MLP neurons of a small language model. Each row is named by its layer, matrix (down: output weights) and neuron, and shows model dimensions 341-511. Each number is 500 + 25 x the weight over its row's rms, rounded and kept within 0 to 999. Numbers have three digits each. A neuron's up and down rows have the sign that makes its largest values positive.
A block is one neuron, or neurons of one layer that tend to fire together. Before each block is what it responds to, as a language model described it from the Wikipedia text at the highest values.

Responds to: Table header column separators. Pipe separators between column names in the header row of Wikipedia tables, e.g. after Team, Title, Nation, Chassis; occasionally other list-separator tokens.
L6.down1152:500517556516506474521496509503485483522482462511512491528454491491494441502471480523537540513463487509490522497467489529574515528490462525456503513492498509501527461450499442503519489531508512484497489480520516492458472500488464485491491534453496551515461579538452516478492471492548498510504544511494531509487512471498479466512482495492495496505531506533514474470517518496524476503498488497466499513564506510485485463524496510525521460527490517499505531503496485514499500536516500511486485531474521487539534520466

Responds to: Date openings. The first token of a date in prose: month names after on/in (on February, In June) and century digits of years (19, 17, 16).
L9.down76:469501471448489520461495560485487510482470481486473496467447527480491491485491503489510527471498468496519499493484530529520461487469497460515541523517494466484491464499499478525527504501512486497550505484462521427497478495492467480515509507487496474496451542496547527506495493457508495472511503486505451495489460542507532508491505496511493494515468511472507503550534508501505484494516492507504482517494453515524510513502501513510493534478531488490523510517517459456527483485490521533507509472506464516543483502556
L9.down78:521539472511475525495482524520511509503492483481501501489503484517466482498503498444513526469492505536546514493492473514468494498513512499531502493484485478515484464489505511482505481462504519500522474473482505475525531493491505513468507437494532493458508524540456493539482462530486481507499520514474474499447523521515522526484464483480467571517516476469516496498442498481494492526503486499496514527474442553517524492522497499532514547486546520494470500531510486462463475502528508501558530481500450479502492507523
L9.down260:524480547502513538499534523535478467512489453522549471492523525486526507534503476505446504482492539486554544465491556518519478508477495475539513508534513528511489530495504461491450491496467512483473505491493484504515503520479516486484512454504525474463503503518493522518474473505483507452486486532484488528491528484484517542540536468477476530481483488514493505481509477477478462486499514520427542490510496493487510523458495500446514514509496534506503475526494484511500495500506537480459547569461481544476511482480
L9.down511:482509529505505467513477480479465492476548510506504510492480511483546466532498468497473499490492487453502530470500546523464545491505470500497517506511472506528489549499504517500509523521508487514536493520553520488490515504493528464490536480509473473500534518532534470534490499595482504531476520485484500537509478550473492481483488518510531486521495512480502519496481483548496481494502498486532483481443463490470505489485537514513530477485476498500517515506533441491530486457491467465494546508467476462440525465433
L9.down655:458461496530507531491503497496510499523544494506468485498515509506543520523468507454510511521499482464469498576492468502485506479485516483457491474479486542525505467530513469490480514540484499501487539487516504473521516496513534473520522540521500522511483531517544498474502484498479477513519500472530524504490493499507483484489514486496512496468519499534511496487491497492529467513478463491577513455513506490495513513447533500501534484458505504487478531536509509513460502478539510472495530511498474513520496492503
L9.down723:504495572497546467485461527473461489469490523520502481463525459491489510495425512484482532491492501465496455506503514529494470463485486520526509489496528518481500530497476505509458502486496528522508489472490449494542492504470494497502499521497485507456472544470514475461504514495510531504512489531505462492519468556482544511495509501510509462546523472528497508505499487500521486516493509484542535483527523468523498502484546513513512515478488523522512477502502532542488502527422538469510500461564499505498530511499
L9.down830:455472476473503479489521475490487530525558523460505518478522495479519488471511481473439499497454528487504498531478496476492468498486541496439464514530493507484524520555532504476492513483515524544512541457544515492479532515501462471502512516476522513534500526511483519544497552537518462523501480463481462502484536524486499475501463545506513520538479480503483491518514527491537483478519511514512490503520457508509558513494520532487519486495507526514541492503482494486509516510511509466474501484516476521482527517532
L9.down1057:538485468464510508488522506495518467496508496501457525462501540492515501473501511471515519482471480432506458565480527500494521541502524513452483542533487450469538465494467480508529507521509521504514522490514470509503480503494517543485539490533528502453548483480472551513458478493499491520481572491479518523519492501509501515491498494529486512506526476489512496502550504531489497536528482485516515497532503500485469557530512491456506474494487497495516499485471522472517477424521543487496496495511511544481506443494

Responds to: Mid-word continuation pieces. Second subword piece of a word or compound that the tokenizer split, often foreign, e.g. se-in-en, air-pl-ane, micro-pl-astics, sea trials.
L6.down357:546506534539533509501508498554544467484546467510531483507515517521499523504551493536496475519495499464527460524481531509550527456514470561469498498507513498475554478478537541486469508534462473474453493525555498524501493505526499439537526499506532493486472499500517540492502514493548483483528470483515475487483472473478500482506493486497501529526534521522501513507468462533489493496468489498501512504495481536512482487498485483499512463492504502479523527490489505494493472470452487480497480509512513503505497469467

Responds to: Table row endings. Closing pipe and line break at the end of Wikipedia table rows, mostly sports standings and statistics after header cells or the last number, plus occasional digits inside decimal values.
L9.down2:486457469520516520489513544521482485491532473469477548510551525513508463478502522486491530514488483483507512490534487507528477489507493487522476454521524502514548485510524491505525483500471531499490526537543475521463513536497490471481464534514507492482458488493519523481494498541526524510486482536493493522518587456504500541509513528548499498497499476559523500539479535500494452482466492464480485536477492522506499528491513527446486496513458510472489511520501513502508504499552559481520511531469514469536485527494
L9.down49:474475505469496478571491531487503465487484493524493543533511535493471513488481516507462514481522516510502480497515507494551533538483471529455482470508531490546504525498509464527515495477550525543509495510488488557492515537583491488475506526497559523470501531446501465494508489451457541458496516537543518463517493501473526526520461529464506505477455504494472493509495512547556536540527477506489496518520496504557430465456520517466514506531541532512493508526547514490493457527444506478546494541503506468509477498495
L9.down115:497505536483508458480493504498505526460497418503485518493503500496556463477550524514471518540482453480503486458518504456531509490475472479451525483537503512458521483548495520519470492512515476515489510495490487461490526499521490498498481486493505500473478511505505529543541497548488584460490496507528470544497516474523523559518489531483496524456503503543507501546529502498496547511523496507435490547501512503541502491505480539517524503454485524450530498512513491524542546536483491500521508530485481489510481489532
L9.down450:521489518478541501473518516522525494529470468512499510523469480495485502468538523509475509508532456504514517516488502510474519498520482539502492499452504468506515542533497487492516531472529458498492465470516544574499513537534490502495506522450472501491485517514530463511474489517489514478509524489489505523457486550461514496506542511477493526544531434527478504491487517503553487515529492568518462482477493479494510524500495528500536518514496491491490485484490482506490501533478508528466498503483481478457487531495
L9.down769:512490472466514476499492515488489472486516449484513545496544489503508492536568478506472473475493512472519529489432496471537507516500544480482463469527541493542522489486515467512488492480500505559526498528522506515462482488569487508496509539517520512515507520499479511496476461495502550449466460515512473525468484451501464509516479501475499545493468515516456506491447512525478527527512502501497469500498526461514534515476521498480559514499538497495511500535503512504514483512448496476528466522494533512523491492480
L9.down852:512542505488460474500517494502481477525518471529509499510498489483497512472518488524509476483518516535528510481483541496448546523479507476513539519491499508508524464445519508485515461516504489524491501489490466458472476532506503540491514527508517523492487492495513530555484520483500497512506478522545504481516464478494526489485495505486551485499506549505490495498538554470522495491490508483495501511523499505495487487531504547523481515509467497538507528481492500526500499495546503490456517484513485506501456543522
L9.down933:492489503490555526511486488493499448492461478492507538485499499510464479528533507510538481498539467553505526521503548514475479517507487541501466479531563490518500493472518482509482488484501471520496456540525529519507490506538481506482513510520492489494490521488452514483535509521495485490477470527481498526489495551519532533442513481483498460471525459490506523493543488519528454471465492463448507499495450463523491512493510511499509534478508514542512525519534495533480499509473489497533501460548477466507488467469
L9.down1338:481488520509505520517514495498484488540553479466515504517509478505491509498494473502513499498558506509509488519521536528485508550564471514515481526503544547473526480546476491532506541486512487527482509560482572512504477481519488465506508522484497509500538492494465476479533530517497496496500500495538512515501530458494515510520485468496543502519521507504512489458528504557489464534480509482478480494460466502478540510512510525501524520543512520524540470539506534489516501502472528494515527492516489491492515520500

Responds to: Wiki table cells. Pipes, column headers and numbers inside pipe-delimited tables in sports stats and election results, e.g. Team, Votes, Home, and digits.
L5.down23:539466484484547501533504468496502472464445490515467529457467504498505487517469507505528513488482488480508522471504527525547524482530486479532491523506509498510452496516490484497489478466513490480521483506504505508497464469507506461502487512487549514459491508486518476477551483510514505481466527461509488490491467511467507465499513492506495473524520519546550478546541510533498508491489473513468505487525493506508498470511484511526491500504477441477514506483518455480491453553507498495545492533494440512488501480518
L5.down39:499525478479533478488507512498509499494523499512477500463568449514466524547490511476487453481519505510459513485456510512510530460501541493499445517470518476497506488485546496495469486503450460491525473481490518524488523548534538506496488519490493516506507542528499481496527509517539521449510513459454507491486493490513534482484480482530496489534474505464486505446470527466473565513476463490478476483507509514532537485491490488524527490478482499507503463552476483494516501465529497480458474516516445514457479455471
L5.down97:514531457504545460507480519454488484571452477528496522496450509543518536522506508466501495471497525470511496476508517491468537448494540484444504514527530466515454468472451491471462467505508496509454500489514481522463509525499516446512503515456506536478519525521474494522470469449483466494495496499500496475494529485488443494500457486499482554501448486534482501499495514519500508542515505485476533476533491501493503499508519492519503481460488502496505478470463481517504506514501511465499492511526528550492547512479
L5.down105:472509502501537466456483547493487473477480522487482534467503514497488554479542502511471532451502477476456525535524524518493541529505541531510506505482483478492493511471478488494542481456506463463519497502498517532495470463511478495476510481532512534512497496502502521497485526515530452497501500495535499514466484487497510481547501501481512473467490484507521443488534448511507477546491489491492512522489514529487468496475518483463504499506465470531516469559487520523496523495530529509492492493516489539488503502523
L5.down346:546508509519518486510487483495490530498473496502485527530488502493481487501530506520467544472502454497498505495517465514518483503497464513483524527513496504501502456554471495518460504478473487509483541522506462478488503483494479451519474546492512467487500535515523462458473505507459521485502483531497507492503503533473526548483448533471542451515503502534561486496506483476527516512478520526508511462476515490504466504531511521525480477510502512464475479509494489500460547505473524477475508528533501492485501508528
L5.down363:528502471515467515505489498502500504477513517513483486520500511477514485514536435478513496543542471527529510489539501494465478460521469494543465502505499506470529456502468489479448454474477481487493533495497531461505512497524541558483494518517509490481506457560506466552505500530507495517496511546504476514520518520458496495528468528511506488494542471483504467484535510539500476496507493533479516514476516461493525537530505521496493530542494461522493503531523511501512446488489477525525521497517476507490510520482
L5.down376:506516462526484492483526505478515521425480537505493439505527507446502496517502527469527508497516539482505512476525490472506516515479498517502482529466471527527488513501506510503490460520463468485493510515479525501506530537497540526533504529519521512519485492530453510480535517509530494466487483483461460519478510513454519493515471467536503456467506465521493489506512469530502488478533492496467480511484500475519496482483501474491519518517469482549471464500531530488505465502483501463465527565519478525493517449489
L5.down1285:475536488522488448518476508528516504505473480505475446478532517488502469503549504459495481480492505479508527543488504503520498482523455482524460523516498502491469480533517487489477512446494461514484540528467536477537488511475459532505539517450482532484496484536494482483504487537542472486512479518488494490528508502474461487497522511510505511527486520501401482562494501519524516499535495489492491495484539515496532485514460514517525501506476476498449453543534469530495509475504504508450505527545515513474510516478

Responds to: Table cell numbers. Small single-digit numbers in cells of sports statistics tables or infobox fields, such as appearances, wins or goals, after a pipe or space.
L9.down13:470497498495504489502524536492511505512451498511525445462529505481445502541501503488500477550521486547489513476503471489503488505492513491512509513480505484466511489507524487491498512455505468509496518473492476538567480485478465499513501490540512487496527456518488495525518495475487578484499543463467510521504545469501512493535498544471488518486482505517470475556490504517515505531486545546488514517487485489487428524537470512547475561528521522478478506554460527514532483505506502476557537523488538452499471504540
L9.down47:497524510450572483501505474474517533513512459471544486463501464505528505496507550475483504507524495467505472516514505500527483495475477509493490519461514490495484554477508522524515480520489514492496502474525511561486503454498448526485489473502479483504517489511540498493467508499512488488496479462515525505486508474508519521498477461482510495472485570534492543460460490466503536460496473488475480528484505530490456539494483518478487473464549520530528518549481511531502503502448498537517489465471494451509465470526
L9.down196:528460493519527522483482501472486487482529484509446509485542474506506515521453506509444534510480520512492464487551511519519477477475513500450535484480480584505495501502484543505481523486525499499500514474437499529478543545504526511500469502508544474472486481524501542502556469516508502458526468488516522495553498529478478508481489495519480484519451516483456491487455505473489507529513502506457497526491495498530509496454469450514540477499507500513510537492519500503476495459426530545499516488507478482534505503489
L9.down283:531508508518498495501481506485528483498471479493545478560491474463455459474500472500542529516516473470513488503472506478475502503515484499493513509492479487470517507549486492469518487491477470501504468498523507496547468488504490538531514469440463510560538482459500487497501523531518493492495481513505481519439497509493481447475515536451502493517497485523490520484495551517483476508510535477483496534542496526506481488463493463454491462494550518512515503495423479509481489543508519510512478553463484512499524484532
L9.down677:513483511494450487513486492499528487497501536467501467477495521507475513489538476488495483518489508473522484492519484515495492448505517543487512515501493460473511503489456480472501495527483504506506436493489527480541508482455526470491516539441482513545525476493533515479473502541558503508524512478463493502431494566486524484505515500533511487536482513450478497527486512533492508502518522462474499482492509501482454512502475502463495546568530470489547471520453487505511517504497531506502518491463515477498547484467
L9.down713:530498488508469559496553502515488514444487484525469503527498494475464473519526481465520500532500486463487561484534491536478562502522535546510459493414429482525515533467518468483474506478498501546467465511494499508510528512476556519482500476498544519502478566488500492499504473478522536499469526473511493452489500550512508491459487465492525471522498546511520523459513492509459489494521469540511519474520482498484531564473489462483511499539511543481504503505495555555542500501496521514531478475497483516512477503501
L9.down760:496516494536483512482488499478473489491468482511540489482491515503511504491484488522500514499556479500512518486505506522524520520477525523471493522501515468515504502528504488470513531484502494501461482512521510521542473490512554487531514516504518515457560487487537493441535485502516549501476509498454420481483487487455546534515519519454504475469519496482475463547471495485525488519504512464474542545468520496506516466488492477479532501500535513462486526535510507467522444505529522509561486543493467486530501467513
L9.down1013:479537495524496478498527512496486491480477555448479484484512468482531506499506533542489529519516535510499524499526493508497520517498517503484492537487513508522525504501479559432506555542486494566502519524498464517487482480518491492484497508455485516527488500517481453487515523440511524509507459497488539527488471514514525503481537516515491519512491448498537463482502510472499544492518496517486544514523487505480546491487501460504511482485483483515491516459469513487495517504519467501461441555504504484510510535511

Responds to: Stats table separators. Column separators (|, /, ;) right after a number in sports statistics tables, e.g. goals then assists in hockey or league standings rows.
L6.down771:504506524524546506529535507469474515447452535517533475495513559522512527489476487475474486496562516470506502480513483459496445474498477517477512485492471475481517510515501496503536469503493450504503482492516484485486465498517499526512523458491525497490485473524460491507478528531489465505531484463523505504516524512505511495486541503509499502507446478472479480494527543492499536499501488519508535459508447462496441521540463481502522532453534493542489498484477493459483500488506484559508511481493545485493514509522

Responds to: Year slot after "in". The space or word right after "in", "of" or a colon where a year comes next, as in "founded in 1957" and "built in 1908".
L5.down535:501511530502529526497524519522493497530515546479500512501498480496493448506522471482482436512481459514475522501555511526489492513466497523510550515533520521484525497489480473465511500486541467492481504482494523532499535500531481522501522530494469456536514500479465491480494501474522477466543537485507496526495492523477465512557504525513524486511527508534527508492503533467536508538497522521518539488532462500547501508485533530501484477526511491473462503525512469510504540515481514507489482499482481506514516510492
L5.down703:498494472456528470493482514522514503522484446502488481502531523486538509463486559475512513502495515511502542476448469506460512520501503481505544481514515516513518500473460493417525534491502505504510456538522538482501475462530560474515519519504499484472504507538483472528484442494487456531469489517471499517497495493521460457494499473479465502488497466510431490532501523523455485484535519519494581483512503504509535508494514512455506522461473468491485458542477484561539515475525529488469497544512496502488486527492
L5.down731:568531519492512496486527536501467523494482507477543540545467464514498470482506477490464488490453496506539484482545490528515451465485512521498504546492523485529469479501485465545483511518498521480496479501534523513556493497502475533527471529519511492490457469488519477504524480523500459510503530503494512502506496517516483492499525492513541528441474484472476507521520526497510548466504492496471495452510533493527426508495514493509482473510507474516505516438509477479458476551517493492498505499514570511505520487524
L5.down902:491477443539536479508531541480507517525524492514519499499501491500508465510516471485492485469524543521512483484556500512522530507507493482468557518484548553530503486527520513514507484478486544492510527440497515499473495527451505538501479478474501507479498464497514465488530522488509508557509500516507493453516510497500470491495563500494439474499525520537454506508528488486521476520512487489512496536465509488479466516491536516490496503518488524518517503496497490524466490484509487503478486476492526519519503534526
L5.down992:536521496503506503518514488515466497483470509518495504506479520505526515481548530525486489492511511485505474551549543488555484464465505505500469502510521493504511525471515473517524522494501516495503523477509506487524492508472495494564538447520489531477501469487530502508475476490550490495510461489515453510469502506494515525480527536504486535447487491491465491561492522545511548521550521453501509467497424560489484475490517474494500534545546462477543510504508486530516481497498465479556478504486510456528489485513
L5.down995:518532497496533493507500490502518510494488449464506494530516513523526529489528503478460519500498494525482520524463475449489487492525528479500543475453493513514459510498499510519519503497488532509488521516477481535452505535514525528477491483524519440449496476522524545469479481517530487500489499514521491503463485517518527538505474489458451503502496506509512501503509496536509548478504461464520492500513553540492528504537504504478500538540487490455522465520541499504508506486499516470478506497457529492517492523466
L5.down1167:524484473466522460476523541471491503468479486469455516492459500543508486521484474503506461509506515511500503469543505477496488503496521508530507470539486497493494545500491504512501494510510505512488519460521521538461480513540533493464517456476529493472537492459479517497514531493527494509432512526438534450506541506514554506494471521510500485478514482489469528500483476554534495499509469488459518533504519528498543502511471511474515527507459471492469494459478476550508536519468507500494512524472489489510517463483
L5.down1271:522477506537502491509496477470531501535483529486497509509526508479505486476540497528477490460511515503505527488480567528548501465466533481515482494477519513482479491471494508486517516467454520471466522522497457489519520471465509461498517519458489534505486527531528494489537505480508479463529517485545523494551490470521476485455511528484505512464500516519458531540498520519508472514536513465486541523520505466481510476483509531497513496499504525512520498463516474494480494533473495472465452484497493506514480504521

Responds to: Table cell number endings. Final digits of numbers and cell separators in Wikipedia tables, e.g. vote counts (140,364), case years (1898), attendance, populations.
L5.down380:525467470497490501492506504446487516509477502530518484523483499504561492491497492515512490458494500510501551534505566497479547534490515500471482485477536521485471558494474527480514528501472481486522518463426492472474497481497514458517471494422503466500483463503484513459523534473484439505494495494490513466537505522480506520513479501555499524510478465491519461519513467489520494544475515523482489519533503515503453493501517509524472507509461520506484505491483442553510507471535510494472501478511466483512506473500
L5.down468:545523510482503481493483529501511467483471515500457509495505512497481500509532524488482502495525474509504549484500529505458533514531499519500493514524480482484496510508475496476485460471491475557537476491464477506466518492538484481477479483496492509498466531481521467506480524505486496492509496540507522485526502522501489506545503564522513474541495517489453506504518511488510519501516530499477501562512496510451503539513536505500459522504484532510493460509520465540500497453490496480484543530531485495510505508557
L5.down705:524506511490492474507482546448485510463477465530532494508495471471523498504488514506516479475477492447499531518474536504501508530477548481487487499519522512489479536508479522482498518538489533495498519498496493504464498507461544504514535517499516491509470499512503479506540507485521468519432506520493503452568474483483505526487484512539524532519466524507490471508500493468541499531539479492496530489529489524494501481509500519526479468489513517520484518525462444520529495523513520487482501473521489511513531522481
L5.down762:461503515520487512491537471499476526513500529527474507491510491516523549497482501460534485470491477535491508535539497529496508488515525525440486540462521498504500504445517506511476479523474509473558498494452510501510542469470505510486498498485498496460495475523503461485481537488472469506535493490522500487483484520498510536505519509512494499541493504509520505517512488529518489530517506489528503509473496510503438522491570461505515476546434510473482523480523483503485460544485478516450487463526543536534490509544
L5.down780:499499481539503517512509502451506513499516445488505505494467489440499456525459507491520499477537497540486510513493530495490496482457513458472467509466502498479538538538476511498497507508475511485524509508477540502513511487535513499509468476484539492546542502507497479439544528507506499488488507510479541457467494516507547520514471514540536465489516471493467484493507505537530501483518490462510508535476495502459459499490516503500483484525524445548503470453508490494494463454522516518525537515477501495531500504507
L5.down832:511503498502496518486570501527540513469480493474528499481529490477480487529534486547517502510526480517490470497536517489485530479490476523501512494484461512483569506484482502473555517501496465495533465511496463491535506543508479490450513485532474519480542498541501479509483487465512501467463505458492494509512502482533474556486545480494455506479532483514467522514501476492500486549537561519481522477472559478527486485528503552484490487545516514508487495544506469513457457525510529485533510527459524494540499501509
L5.down1095:452543485493523522503508480470514519502479513493459512492492544516526468526503528490466511512547481514547497532454499501506531523445506453493513496518541482528519480518501469458520492504501474531512517492471490510495493472557497479490499517479522525506525518505479483494539500518481519512503548527500484487461484522517522529480486514522480502469484483506472507474566519467531450511527532480512507540501502524529508459507506476552469490478477479506476493467527475520523488514546532443509477571506492455557492551486
L5.down1218:494490508482534531536505459526498471467486448543519514477475478551526478522549502554502542475516503504501522502494518484510527477501530494499509514517429515516508502489489522511505524527487519536514510504458502471457497477509510479519502511508510479512518537489550509482524482492536517510485526472503509471516451498488465542530491515495538504535510521482513504505478534461520446492516480549496510507501516498452503506528530530462464467477539486521472502504487472579520505451464499498511506476515465536520513487490

Responds to: Mid-word continuation pieces. Word-piece tokens that continue a word already split into fragments, mostly names or uncommon words, e.g. du-ct, wh-it-ewashed, Li-qu-ide, Torqu-ay.
L5.down176:545507475508485502482514527509487481515499502506518504505547515535472522489504532489462449525523530530497477539505513484506539534495530523517455515536538492509544501520510523473493513539521522508501451518533517475468489491464491501489508520487483492481473479465455470494514498507501480468489463480477498462492510489512464495501489475500498532536475463472480476467477515525527485477554551528509545521523459496491506535514481492507500495467483477483528506516510508516521511516483472512492504509517491568556512515496
L5.down227:491517495475494535522493478531516498497505486492467492512456468480500484467472496580469504487494507486494503472564505514512501488500486485505549500514479479488544538498501452509487487516518507491520525487506539538486488522502488510529475496503506485443448488522497534512470475519535492516485478517555497464537521500508513502506527519489539508488503489504513481453487506503495455519510528476518494545476539511489485487520512495535474517546533485483500472460481485507534500527498474560495513510494491487538520505550
L5.down539:501511545555539528480501495473520497483559469495529494505489517488514499469508503501470499474579496512485486512523479529504489553485513495508506495503495499512473445479511494444461501493520473474495552471539464475464501459474477506524499527496487484553483495462566476479511493498527475503518449499513484502515469506507520502502463528542510535483479499538483495495529553528503529493507490474477467459445545521493485512521509522515515508478531467521520495527498474445499454504489475483500484492491494520497496495524
L5.down573:520504522518506490547506508484451523465502462463478510474509448514510495516505492465491482439510486505489510514518534445481517460495497490492529528538494557512540464495495478518481457501501496495462506534505555518494532504523491508514474501498466476480506514512512487500462502518524451547548494511533471496486510478496523537537515549478550487477502525529520488570468506517521488504491492527457492538489550521496464535533492539492515475511501491506537500494502472536521493519557512507484509483482511526512508495541
L5.down836:474489533499505497515493533471486519510483476525509501518489511484490488534498545456522497528535519488499537490509526505486504461450508466497486495476509471512480462479484462485471484487491498523510531479522526493492480530466522498516531509528525543525510466513473482491473489525500479482529478517546470491471528480509539477495523480531516510500499510496524505538517532484463514511539487488465487463472521525474518541496556478486511479478544486472469507504466509526497436534488496482523503500513469519502513505486
L5.down849:510487521488543502499463496517512529520484493468527507497487528544451510503483479518474509457522501511496497498486482518482474468497490511481533488449467482501501477478489483484492470485560581507468503538442458562497504538511485480466485457487439494521505492499551541532496523501545539528510494461461521501539470510501526534493489468516521524499499559510534479475522503478440575542494540499465487486499506477471515496515480514540469523530518538466494476541459511523484495491497525468475499489468465484519493498523
L5.down985:518504478536477545495501505438468457502487476517479489504519464511528532523516533524502490508514540495482519494506485470501566535477522472474509481518519521532438476494496528503518482516495502486516483471511495500473478490531504499544506480441515522540472493494466490480538516514519496479498500517464503560558504518472506504514483520448477489507511500504510519496516504497528493501520491464521506490490560465511521449529523479535474476483494471502507509471505525518507562516476496512544470501531473451500504537516
L5.down1266:480511488502514462467509486473531527532557515469499479519482472463511532518544517507451471499506523481483524429506555467492547523557506472516441521491491536465478561472466582487515504494494542516500515489487516490484516457505488532432521511482559515552516508537488537495557510525545488505522511453524505501512493532493472480518515526554523492499483516517478508482499500551511500495496473517439449567461495498511509522523494509514504523495505439514502489516532456505504506483547500508529543511504516522470510469498